config.toml
hidden_size = 384
vocab_size = 2048
init_std_qkv = 0.0223
init_std_o = 0.0
weight_decay = 0.0
lr_head = 0.0105
decay_fraction = 0.831
doc_mask = true
max_steps = 3433
dataset = "wikipedia_en"
MLP neurons of a small language model. Each row is named by its layer, matrix (gate and up: input weights; down: output weights) and neuron, and shows model dimensions 256-383. Each number is 128 + 24 x the weight over its row's rms, rounded and kept within 0 to 255. Numbers have three digits each. A neuron's up and down rows have the sign that makes its largest values positive.
After each neuron's rows is what it responds to, as a language model described it from the Wikipedia text at the highest values.

L3.gate269:097090124150159081140143159132172082087102131135139087147158111117142169123127154088155124109155108108082137136161127136133137116128146127081142140141149119132144128179148159150081122111127153105157122138153137118146137094125146173113101140120119120096114146132125121134099093146160113174186149134095168114126135117159137121150102116182139141121127110160097121109119130116107121131137
L3.up269:150112145154115172158137158138133114136118165155138126172128161134135133142142129133155144167104181138152163162150108190126150158130148109102120150116117157069075102079131124130100102093144147120111139086100144076114091117130151150168112126155147153095129101145128117099113105148133140146130147125143127136155118149164132134131104077131134157099122132158117076114122134185151137122148
L3.down269:126107155136132082113113105125182093135146096165143142135109222146118121139112141127110125139130145097129149140132097089108134135119145131158103123159154091150158135121118124134093108147140083120118155171148150135129087136112110156120132098107144141108137065160128122182141132145119132139152120124167162189134119116132148134134119140115133158110136073117150132103117104117141176138150
Responds to: Back-referring determiners and pronouns. Words pointing back to something already named: demonstrative "that" (that time, that of men), relative that/who, and the endings of they and these.

L3.gate229:121142138171124112126137133107156119160112056120099100162160108123146104176152135161144155166159136098137122080163141142135139149134165098127097145098105086129107092168126163138098138146108086123133159114106152164156121124122125152172131104140164125100141140129150090156138117107154100161139138100099125143143184092119077131126097109104113094143161099160116101113098152136100106096146
L3.up229:146140136124119108164102129138124160073182138133129131129145112062093189121121127112121133141151133135156119099137128099150112154135148147158173132151137145124111108184118183147119134114132096107117154148101169113087141119119141146118095116121108153120106095126154131114156161126098142114121085134132117119129137128146122123159167114171086120132118174104177100172187117159123116125135
L3.down229:128073112177130159129139125111150091154104126133135131162168124114142135136170131139131133168126157098139137156124107142141141187144168126125110128107122121135118123128095130088112158124104103154121173125115143112141079109139126099142133127143120145121137148137102092139138167128110120099130145150108078155110107143106122125126161113127125118141130118125128114098130102101115119103126
Responds to: Word-start fragments, "his". Fires on the second piece of a split word, especially right after re- (re-p-laced, re-ta-il, re-g-ards), and on possessive his.

L5.gate652:141112153094115140068122147137057121112136128108090125140141098131134143087105117118126134144149125132148125126163112163133175180138131177135148117175093108117084163122113158108148165107106112150129101150157144081154151105131130111101124098124126172151135139101127190141115135154116136086107120132110117142140184100119128143134110123110135138109109126139094119086169141112096138115125
L5.up652:116102119143108146112187130104110124096152103083098109121095127092113129141138157107082138108158133114130092167127162160124156121122112172151095120122125128123091108148086129179141114168122130082111102139111114107172118128140108112094122122147166120143103094129123087150132123172132089108112113142170136134123160119118126136150153120084144093137123127162123136098124105119155110094145
L5.down652:163167123150136151164144136118131144091156156142100133160126146138139129096128148106147114105099097122147127106170095138105115149167129077117122126163176145132150144179109156133128136148143128135127120113120126163089141126145117141151138176137134125139150136102128132102095141132165138120164138126127150117106093137133115116104148120133115114151122113092121149106146114167120107129096
Responds to: Apostrophes and table-row numbers. Mainly apostrophes ending a word or quote, especially possessive 's (Shakespeare's, UAE's, You'd), plus row-initial numbers in wiki tables like "| 5 |".

L2.gate921:122146156112161117138060143147153102158155102124153075122111095118146111113129146146111108122121124127142117131121158122157157139112085130104113123100103118129110084100129155170137122096134115110162143106149160133152121112129101135106136116119113108153162141134116128111161090146150113138130106141095151149117104121080160159130125101146100155145130146124129115110148139155143131135180
L2.up921:110166140127161081124145084142125147146137136090113136153134136137102168157080118106129133119114126107138122091138111144099076102117107127158126148137145136158153139147145114140116142134094120139123143104169130102115153155123111129139123100099135143133166154154140154136150100128117141187126088143148144151131120120115088140163122159139090135138130089105152186148134145157092143139156
L2.down921:147187125124162135128115091130123128114099086118178096139117146153152144171128098159132145095148129159126137109176114125124151137168120108164131112112125127119152154125107134144144107147134095148100150093150117099154150111109107113153162128108076125117110120124122128126111156092154141136126092137124075147093149126131125122117097137106090100125097098132117116156150101108137118154121
Responds to: Compass direction words. Compass directions (north, south, east, west) in geographic location phrases, e.g. along the north, located south of; weaker on scattered word pieces.

L2.gate227:154139114103130108143093095131161118101112117121129112160120145133087122145137078104131105098142126121161082132138153085093120168174085166102132117138085138142099090138159119125085142144129166110145081154136075106137097110122146129188133108150144170110112124126139134086094134125139144125099130106133140150107099140119093150123104147137115151133093179143135104160121093124110146141127
L2.up227:146118149155167151121111148146098092164155117156141112122138088145143122141136124088135166143135146186098122159131126163132106182161106131172114104155102117133115068112110163129120134120121119133113101159109139144112108146125125156132132096120155125135116086093081104164152113130132110124136093130107094124118098145112088094161113093145119143154121077091114146117103130143103114113099
L2.down227:086119106143137134141120161090111138070137165114094178145161146149124131125098098101176093113125101133127176100144114111111092116123171206125127104144128081164172102186169120130164111120137090130128115114098134133086138107093120078074138118133085133118155163122145156159169142099168180123101123119114087153124129139121075094112150138147120085152124125150166082147112132108141125152139
Responds to: Subject-following verbs and "also". The word right after a sentence's subject, mostly "also", "was", "he", "served", "became", in biographies, e.g. "Barrett was also", "He also founded".

L2.gate1018:113122120129130121121108089139139127165133109130150117155133143121150123116158131158151141137104126139082170076113117118163128098180144143080124101145128120148163076146148120079141113134124137107133142097105176104154132087131082103097131133102149077074160140176174128140117114127166132117110169123130151122102129117122125093095147125105115129119107142142100144100155126147126172126134
L2.up1018:103130124135120143116124116132118188142170164100131087116110142120088098128166130132093123134128113095092168116107172140143118160156120108096170112130120134098143169132107122156129086104087153113133153140114125147138118145081135107101115165116135129135134102133164138175115120119129133107105121133120128156108112126130157131112153092135120092134116104142142185158115113083080159099116
L2.down1018:108086132066139070132135124147130116072156141172128122065154096162130152103137108123103167151146142123130123122143122120123110180086111078107116155165150102128127120132146106091128152125163123104151126138150129104121148146112156107122099108096135137135166121123139134132140106170143156148112114155099110144158109149129157137143099121126097085163110155096115106155137101164157125123149
Responds to: Possessive apostrophe after names. Mostly the apostrophe in possessives after proper nouns or nouns, as in Gorski's, Christie's, Lions', also word-final pieces of split names and titles.

L2.gate95:125169157102145130145146134154117136124115111135144126093127141102140120126163183095151135097118088127152116151120121117145126090142163137123129151161168187122090165152113144108139112114109115132121136132116123093140106067113146119116109156125129136078128147174092122121102137140132111141122173132138106114114191150116142105112158121149138102119107137144137133153130114111142154146173
L2.up95:115088174157124116128092149152159140149150158113141131124134166108174136117145177165070142136163153086140108121180120098094108123095196152101090076124100112109176114109125107120138139134126073097140117140122078126147091115129095110174131120125128124080136127144187144105124090104125100128152067137135134161125106119145146114127092155119102161094133106132121111122087089122115153127161
L2.down95:144106093103134110164120135112105150148120134135129068142119182104153087159131159108148148134141148162121146152159150100149137072104094063123131105125125141143119084112152114159090132129116128131127119153102128069097107118105116152125109145123196126115129138084124161130163112101118108130148128136117165130125137159122116088133159133133105102094126119149178148111123093117160113136137
Responds to: Anaphoric determiners and connectives. Fires on referring determiners and discourse links pointing back to earlier text, strongest on "same" after "the" (the same time, the same species), also this, these, such, several, following, However, In addition.

L5.gate463:128130119096113136139135137151149122107108127155127132117096145122112171136172122151131124153135148143127081153156138146135150099187137148153082130093110128127041145137107167154140111134107107152111128185131160140132134127146132135142155096149139129103121119138094140180139144131112139152148151112121150121120126141089153137145147147092114159119125126117125127178136108143140103119189
L5.up463:107141079121102146149084134133109141153099121129109121138130119176117096143112144100166134151112109123141131162128146173170098087149109114128157121117125171151128130136113092163161121116112182173143095111113093132144098128120114140106119113110133116130139077125155137140124119120140097157127162126129116178152081170101099098098121130143167132144130132154138131103104125103118141099122
L5.down463:130123168115124109155133136151087118167134113147143109160141175171136093195161088136175140137136130147128130119094135128158145120098102090128139162145070074176185136138121124129107109124121115097111135116139103130126124139142100124145126139125120118158142105127144135114137147086132141143103123080098160146108122125109125092150150168152110161101126176115126126143103121142116119111152
Responds to: Mid-word vowels; has/he subjects. Lone vowel pieces inside words, mostly "u" (event-u-ally, therape-u-tic, Sanct-u-ary), plus clause-start he/she and auxiliary has/have after a subject.

L2.gate268:082110105107125088094110167135118121111103118112145096139109087107117115117158131105129078168141138104152142105106181118122128155086107131147144144114147139145098174108153085120107144114169161119119133099134138111111117082119131093094172130090109084154071131150127117139131141112143071135157124156097135147106155156138142092140124102141105135117122163113139121149150131165105122094118
L2.up268:132167132094097115099155129114131095080137122091145157145146139104103162169178120147105115145122120184127095120099133153147169102111083143124129105134117159187133165116134140142134122119123137112157146080131161099160131146102114145077116109123180099110131142117111106132123067149153129083128136106137144143144128106154136103096127125122117170125125137133125141087103176134174146144200
L2.down268:175107091137154123170124105108103136129117159178127148123125134108134102127137098122096115144098162133108149104119153184138097125119123130115109138109156167099150091145126162113156114155140080149127128150114134134160138197123157126125106185144142120105136117099126136117134120121091166133162105111118138155145101137110090122151111105145164105093159161090161120110129144148092125118079
Responds to: Mid-word subword fragments. Inner or final pieces of split words and codes, like ent in Scientific, lo in colours, re in Supreme, R in GER, 80 in 1978–1980.

L3.gate649:145116155092180106129145186113137134098120088118105154139128143156137115165144124098099149132164135153102138158135106133158096186135138121112114137104101127139139097114159105098138157091100162172133123135106138096175130134109114116109078107111125156115107132143144145114113143152125172093081108119074125167132121147109154154132150130124155151132147144110139131126119117127126152131111
L3.up649:119168152105163096146139128137133165093183129116126134099146114164129141140111095135135176109132154176111132075138170153176160144119119149101107142122075107120145144101141094148145117087096153135131121101141146119142140127138113102133144108120098124128163076118142108148117095133102078139138144123120173145128139127113102163192145145116153148138105121161146135146153113159103133159118
L3.down649:100118129126105106114091141118094148099144141118134130145111111146165120137125148169152126144155105147099107122093153135132112164129134065137134103136119109165111125127120112103104111102109153181073176129141139137114095114126098121105142127106124094166138144135104098160098114150120167153146143145143113116131144136113115152147163125133164143112110156097146159130134120166128099141124
Responds to: Proper-noun continuation pieces. Middle or final subword pieces inside proper names, mostly places and people, such as Mun-ich, Brad-ford, Or-ch-ard, and York after New.

L3.gate1010:101140136086140133143136123186106112145139143140140164139106152164120121102135128119156131111133080116125120101103148134129107129079126162127110087150089129122144131094143138109137179124154112140142120079115172136134129089149182111170119131129132151142135141184110160131152132133114109102095154094115144155120144122105133133079103108144129105157170110112121119137152154134138163156119
L3.up1010:102150138136082155128107118107145096154128142153163122193164133148111112168123091155130145119131149113145132119088127168128091109096098109125182113125124124133137138113136145127161116113155172144129100144101135112121115107125133108142155153103134126109157180140101172128102129193087156144125122170094171084096112137109148135128150116147112147109158136146136154144152159091114181141110
L3.down1010:202122127120083110148157127119121114126168136122166082131162119113113135151115115107151122094106152133127115124108180144101116138115139190120118121121138152119095125147112112145126141092139111175101115117138138156157104081175150145082125068142129122124155109086145166099136142134134136135117138157073088158114137149118110101138154102104110120128144189156136143141144083105092141142107
Responds to: Also and mid-word pieces. Fires on "also" between a subject and its verb (Hay also represented, Texas also contacted), and on middle word pieces like equ-iv-alent, respect-ive-ly, im-port-ance.

L3.gate403:083110147147119121161153107099125082137110124073121116069169128116124158155148159140111170128170133075115149139174160122118136136128124109121129127102103129173160123132140174114155075120159098099111117132090117157094123122139139149129128123120123107085132142167127129138161147181148090145155134107107113087152111118107152134086134106110133120195170148143098160127140154098160093142114
L3.up403:108157107165092101161119117117116136138140123117111171154161112120153134097144162140145112082124124121149150146163097137137109104136155152174159149148152135105157156137127147100105153103126114139156112122120103095142138129107084116126120107085140092162151165167157129116122128135150120137178120151122115159151147123127125133141128163141128112136124131134126084125106206121142117091118
L3.down403:115138122107118124141143138111152146142115098114115126115095155086154166136149154128151164156154129117122156150118148103151143111148139093129119135135091124153110113168149162091110115104113149109130120122099096189116120114122116126128125071108095082156114126097140164106107136109097125151115120164143143107132111113137117167118173079160178152093118154106065141116111159062149135131128
Responds to: Word-initial fragments in sports text. Short opening pieces of proper nouns, mostly in sports tables and club articles, such as B (Baltimore, BBC), Man (Manchester, Mansfield), an (Banbridge).

L5.gate528:138116137112171131120133155112142097136126127166116103135176120160095105167088149117117149123088128121106165136139118118124146168099151139119102116105159129145125135134131139160152107120157085147121154165123155150099106092119144108104141140156147125123157169144170114131164113137106126136118105120143137102119120154096148125105099105112119113122173145094189105141120129123165101141131
L5.up528:136104141074151139143120101145114152105141198137155125133114158104094113142113111151113096178132152118136122136115131114152100123125091104136170145064093108151144121122100107133127165122140139155130192149183140112125119143104121130140158104150100139135136112120190115146157124172181138151148093101098140108153163140117112122158148106117121116171134148165082139112117123090133133104107
L5.down528:126116109160099093119145128159107122102113106102150121116124144143148132092159140170104100130154127126164117117124120113090127129128110145135117154168147162122157103173117098131136161136085146108160097137154107131145138145152118120122116134156131112114109096212173139102194171082091105143148133117119111117108100148150128135134140105095178127165106084122128133106147136171166148155134
Responds to: Mid-word continuation pieces. Word-internal or final pieces that complete a word begun by an earlier token, most often Sci + ent/ence (scientific, Sciences), also Festiv-al, Societ-y, hospit-al.

L5.gate360:124113125082141158110115136097149078140139097084157101110125133099125126137119161105139146121130131144156127119121135106095120126120115153170087130126094135150135106099131111109123100123124105155146119117135107093136146134097122153123154163137051096078115134132089169161138107149103146153166137138122172140118145114172124127092132051150152125105159131142106124106132104106142111141136
L5.up360:125137139142109125110114120134119138125094135121130123084146107110177128115130148097167123114142121101111140143157112084117109101096104119147092124155101182150116089140160128149084109148129100178147120166102091133094146167115129090126116144119181140088113092120148126106129131146113106098134090157159153156122098148116144103135118118159129075110113148147135106140132141120144105131107
L5.down360:119123134115106134123129134149142115159133124134111149113149165126131097136118159093105124138117126178132127133155128135088106108146111111115141110116126159151159153117133154129163072110118150120148138109163152100133164157144114115115095128109144116118139143145152124108168110092114127140157125090160161125153139172129156109124132112131104163152139114094113108138142126165157140079118
Responds to: Incomplete word pieces. Word pieces that begin or continue a longer word, e.g. c-amp-aign, E-ar-ly, Pol-it-ical, Min-ist-ry; also High/high before School, way, lights, and UP in tables.

L5.gate695:138145124103132162173087130099132136153102126104151150150144143201098110079116135158175125102095132178143157170123135162154148091157149147148094158102129157143087147151133147109120108148125123136148130065116110108159159130110091111120111092138113142107109118127136144129104115074091166130183105133103154126120115122105140092104113098090097134111139134126122097088101138147113119153178
L5.up695:131168147185141087133126154069100121113111163119160122142134175119137133136142127154098158138093110169111097139160119104108133126141163122155121137100122148112117114155173133132130114099087105186112124117114180143179087154120142141151135112163114098149101088149157111127068131142137168077119097134111165158125106132105111161089128131130102091141171138106123108149081118122130124130145
L5.down695:127198111091154134116120145134114132097114125153190099134106155183131126129128100141148094149111141159159160168160153120089100150121179167145126100112118154117118177162147138097086129131123139120162117113087145151104146112117111145159137126153143102111119111144156134116168122142106113131155125110119178127132124137128124127142124141112074129111142127120135147149102119104143093163155
Responds to: Season years and word stems. Year tokens opening season spans like 2005–06 in sports tables, plus stems before a suffix (West-ern, south-ern, Mid-field-er) and match scores.

L5.gate960:129170133123135130108131122161114143075143102100117158151108130123154129125132121126136144091157162153189139106133119147147147121152104148133168170156141108128090113134108162110136138118132133134104154143120120146117138104168123154124105126104108103114116152126173139068139130163148146121116155128110130127111129109101159118135177151105121124166190110161080105147156141121111119124147
L5.up960:125123155136144114133120105091115087082130096104126097122137170118113136110125127158096101143183111098121100099172114154173156128119135141110090181156140127101159094115121154136130129125137129128144140104104124157126134141108100090105124132160164117105095114148169100119151084103119143091157147116061105126097141134145114150160141144182112115081108128154138169107116151099116157087126
L5.down960:118145125162107112203131134117147096119128184172092105135145171142126101132124091136136085151093140128105125120100110119155149089157141180163120141109123084160113110134177140116120121173101172148137153163147144145121163119120148127180091140105167143128152085148135138118102149103156104122100172129087150110137136129168124118133141124094150144116168112140129136104135123117111139118145
Responds to: Mid-word split fragments. Fires on the second piece of a word split after a short prefix, mostly s after re/Re (re-s-ponse, Re-s-ults, re-s-olved), also M-ur-doch, sus-p-ense.

L5.gate689:103138131150148154139089111153132145138149152130093101171166103127086084151097138118164084131117158154121087126086169140154112134124093139155148128131153136144122092142097117093110143125142152132164139139175140119090119090179132146146095156161121163154141119149089125132114063099064169140150114099112105166143127153121120149118170157121115149144167170158111085112138160141135124142116
L5.up689:083094098131078130094145128123110137078161126152111103105112148109128127142137105134112148129134157108106104102108115095110099145135105116076162066150115167136102134103133151139163143131150170134125122133110102152156152110096132167129097124139141110096105123161146176104104141111137088064093127119087118124147152145093133138146114177137116152135081124149078147161089156096113148113170
L5.down689:127140126132099153151130065108113150095111098126106158157150176156099143128119136124167117104106131176105121160170135135114128175170138105146152090092102143103137153116135129082108141118142088150169107149067092129099084127111112120146121125097133087100109088101155154121149135115128097099122145120093129122164106127110093148183120104139124136146131140093149111153108127119103110136121
Responds to: Man token, role verbs. Two groups: the piece man/Man, alone or starting words (Manila, Manchester, Many, mantra), and role-taking verbs like became, named, made.

L2.gate82:126100129107125126120143129123134155138125052142084152118163124129122129115122133119140149107144139143101123141115088156130105106153120157148131117118157147151105105118135114143145103086115103160186159158161073142140104108134105147113077113125154112135119096108138141097126158112146129120142143102148122128130098155101112135130171156148144134091146118168155166152171080147128127159136
L2.up82:141135110164166118126157125135118166158120086140130130124176106146153114116112094113144127137148118136141105152118114133116134102105186098080160136099116108134143124103137095077116126130124131137110109138096119138131139129122134148100095093163138134133078070132081157186125089117145127102109100086169088132131119104095079172101111114165124085093133086127155106094133144094088084161150
L2.down82:140141124146135120122147105141094093110129094101129155137141131135100113171133140159130134134145139115146132143104160127108146153127105140121125113104107105181133111091119124148101121107091131109119152096155134156135128120130154174106159104103140084131120135130094137152079116148120133152102176136121098151135127096127130154189136141102132139090119169113164124112147126090107106130096
Responds to: Place names and word completions. Mostly state or country names after a comma in place references, like San Jose, California and New York; also mid-word pieces completing names (Ore-g-on, An-field).

L2.gate324:122153167154139152108133132141129140106153160120146087102094164115161103121095099121133175134166115129078121059152139144164134139168123132089140099130103137125111116147099170111114151127109145133109089122091156100117170168136115145133119142096104126128107136144159130108113154135126147096159097113142125164166101141162111116121146159111115156157116081135138106116142141194132103148130
L2.up324:120145088156157120151135146138144116092110105176093146109131119122129131172104132073097164158132100124163160128151148137146126100152113093121135076105106086089092099118122149158153188120137117169200161139092156124151127117158141124127159169151108105134130093113146130105151143136163140155166089138109141090100109096116118168151133133129160139115138090128112084117078125096153092159142
L2.down324:109086138137131115140096119142126143181114114118107128132128115127077109139141148125131140096104132142119163144100109116150125133137154079140170102094133097090162163114146139177164148127134072150131120117126107141100091138170144121146127120133139155140131070130159130127132136118101140132179131101128117156159167192133111146108171124151144115093144108143149121134130155112136095120093
Responds to: Mid-word name fragments. Word-piece tokens inside longer words, mostly names in tables and lists, such as "Man" in Manavadu/Manrique, "ad" in Ambassadors, "k" in Parikh, with a few ordinary words like "of".

L5.gate973:145121127130117130172121136139132121155130113095144151125161155151122136132163139116125150112137106113169160151127124134159112121104138106105093121137112090091147148147166145144150155134114090083152133099170135087076118084133146130134108101101156088146156115163154173131141089139129138130151092099136155149117141115093138151123106100098146145082161105144122104139127155171126129132127
L5.up973:118127122102138151123137122168136120136097118179132144149112142141109137129088164147107119071130129189130127149174127120122160154152133124119083118093152162135107125085134143140110136120118080126152156134123108142142089162132103127135165114161151158153125165077099132165107122181136115175117123114078157085123113095173108136121107154145111143140098130208116104124137103159124135130152
L5.down973:150100105144115134151172106146150143123086108113118111119104154143121079068170136140117132121162130079175137146162156141149164088118120149134127134119142131183142118161147126131097110107137131120135155106126120129115085139118083103155111147120108149147117085124106108117176092127122099142135084182102090106141113144118124157155137095145144119157133112129163105140142106125148116161119
Responds to: Determiners and ordinals. Determiners and ordinals like this, that, each, first, second and same, usually after the or a preposition, plus some mid-word fragments (Thi-s, E-ach).

L2.gate259:134110143081133131103094151101125130102127118161131142159141132102104116129153114112142145074090076116125130135130142163092141158117125167130068129158138125118091138126130130124115143183130101115154147124139118104135148116136164144191100129132120068133124113139105099127112170118123156118145113100127123155119099076148115121086150130102131130095150182160135086135098083160130146121099
L2.up259:122148146129186085108093086109140127152097144140187098127122174120137105118171131101123136100155112124120119144099087130133125091132142131101155104163093135144126150130112115108161143164080115102128098107133133133096134177160118103130113122191079119134103157119116114121145122117154114142060130132089126148110135123129137125140111071090137114147104163127119104154160095127159144087115
L2.down259:080161132124156063116119121093104117139125169150126094105134104113126125119142112126149087094161122103129139126132126104134065109160141079160099108151087172164141140113123104125136104176118144149096120116124118169136162134155107168172107175126132096100116148166148138154095145109116107138082127158136087128152112098148150133104124100152123121098122147113110123125101092128155139109111
Responds to: Score dash numbers. Mainly the en-dash plus second number in sports scores, records and votes (6–3, 5–3, 19–3); also scattered mid-word pieces like id, ight, ological.

L3.gate263:129110110139144130098105137151141169120095167122124142152110092169142121129128157144132108090169128120116106109108113130155147082156107113157135080073112118122116147134130152091132090147133091122101110128119130135132139153113123106129137154169171088178159062143127190148169159114133107145085089100131148134156121088143118109148128153169137093165134138130141120111143144120095125109188
L3.up263:106144149186118146160160136145134092109119146171101127154164104159122143163061156116142136105097152087124135110119109098132164125139122142120135096133132128097110093115123133132152113176106086152197160178151075112167122097138135147096119140118130142165171121153124118103113105131200153129125147126123123144148093119131150116124170161143115107110139101100143166138153144087174073092115
L3.down263:139139106127137099116134122123160143117129058100128126078147166158164148104155119139121124105128124122100143089084106096167120120114135102131112119110067141134090144132116130133103135108128154140113131143141126130135150134135095108148109100088081170138133103116125124136111161170118157155110074096104142121131151185105100142145124091124090122147103133129145130157158068176172123122134
Responds to: Closing heading equals signs. Closing = or === marks ending a wiki title or section heading, as in "= Aetbaar =" and "=== Turtles ===", plus word pieces inside names like Lu-ca-s, Lu-ka, Levi-ne.

L3.gate542:139114126135166121068125149144169134079164173157167101112119077135144083124134144143124099147110098109120133105120174107163127148177158129148111116181121148139130125107150133108142126112110088103116140121136091146146111089147166112129119143103125113086130167075101163090127119137120135139110141118180131134145116093113141133114176136137121117143078116133129100120123141178124152146145
L3.up542:174179170114169147101116135153114152166117141176103083142112119105099086134143133097119119125117150139134143143129145142117055159133091144076081109099157141104113129134083135113081141154148133149135099141100126094131117098098117175168151193130102127111138128106153122102098129108094150119157107146105080108134094098156103105140122114154132148119123145168100116095201149123122089112114
L3.down542:110173171087145164116122114131148129172120115171161108148118098066084112167149146102145135133124099119113120132132120142105125095141112128124120130121104115124155166148139116075143152141183100122151140150133153134107152155096150136126079131146124099096132147144083150158136168156102130125118109136133102145099114124081168114143139096140129119168146110107116128151166126110109170149146
Responds to: Word-start fragments, esp. "high". Opening piece of a word split into several tokens, above all high before -ly, -er, -est, -lighted, plus letter stems like c(riminal), lo(st), su(ffering).

L3.gate387:079133172112115171172138135177154092126114139114126162123136122172127085125161115112112125109136091140068118145138131161133127124130123136121114127111112101125116100118135183143176075138120142126148095161157142123154093149152094083125092127101105130133116079104144109111121110174166162152126155126123154125109086101118120137146108127107143123124108172144101114173127117154125141172133
L3.up387:106162122124154175072118145134112114147118158102139072153123117091099092152096137129122126109154150116119126113130133176112172126121108135105130115130134145147128126080072106082180126101096121152177119135137105116133146148127116101118126136153145144113147144099122124136121125152108164151162155157075111184143105126158147134139107138118109108096108105103090137113132128148140153097136
L3.down387:113125141135116073130133118143100122137157124154106101144102121124155106131150131111152152141163101105126139106146157141117132140102104126154113167122154130124101148081140166113157131109152176133065135117156161141124151165134111108157098104102100095173139153120140132155141116131112133135135103113106086142105165131151141138139155114130131139118130126107139129117178090128144132124152
Responds to: Possessive apostrophe and has. Mostly the apostrophe right after a name or noun, as in Luke's or Sauron's, and has after a subject (It has been, Noddy has). Weaker on mid-word pieces such as sched-ul-ed, Ind-one-sian, Vallad-ol-id.

L2.gate92:091181116111112106111139126156107117151121133132146132097113140078117088061089097055100125135200121162138129097137071140111150138117127127144093140154140135129152129126143147117080142101136105152085143124117123145092118102168103144150116139139134157145133123144142137093146154139095078164085091128107154104143123092129115135088134139158094163147135105115108141111101127139112117118104
L2.up92:105143102154129106133120133114113114143148126146126142133172133123160127099129118128124119119165145141177174135095146085087132122163120114157125102103148103163167154130129104106092153101125099104109161147114145161129142157113114110137152158117135136094157099118113104108091118107127121122197097164102100153165101117107105170126144115156124140121103094161113135169150104095131123094118
L2.down92:109136112112132143163161111147096086149135111120125096135124122129093139105138130101093099136122185157144147141128132128084102122129142104117147123122127098136172123116158104121128124118164111141140128103140102178072160145158135129116135132112130134122173154157121136098162145098120123124149117138124122089125135099119172114105149120114137115123107126145114125130146098119118094098093
Responds to: Mid-word fragment pieces. Early word pieces of words split into several tokens, above all "s" after re-/Pre-/Cre- (Crescent, Preston, resumed, results), also cl, h, re, ch (class, half, reference).

L3.gate973:122119093161147169140132129128116150113112125128133144127143174119093133143147135163121114150149097110133181133131123118118137149135181167133129149127142107151192148131150170133143124110159131127158139118153123119118137109103134109140140129126132105152091141103145149120114149156135091130148127094121121106128113146129105152137139150139126122133126168112188117120113125138126156117164
L3.up973:086107104128163162157149214147112091124108106123096132124110120145132136181121151135092123127110128132139135140169107131087131105149119126162063092110118139110134128087089152125085129131171093127120129113143073123195141103114134095123114135087168137122103156078157124128150148134106113125110161112138121105102162114093128143092105103124156122145131115107135130093107120120132118157133
L3.down973:085132129145161125140101145143138128103115123138149097134118144144105144100165140138109088097109095139113131145170101116116147071141145025155083125093137146120129132135131133100126141110163093111134123121115159169160067138148151132115127171150110107163085117127136130097137142116092126164143134114126107109104106135133128151118136137132172141132110129122113094096126136167148132156113
Responds to: Word-start place fragments. First pieces of split words, especially compass prefixes (north-west, Northern, southern) and Wal in Wales, plus capital initials like H, Y, Har.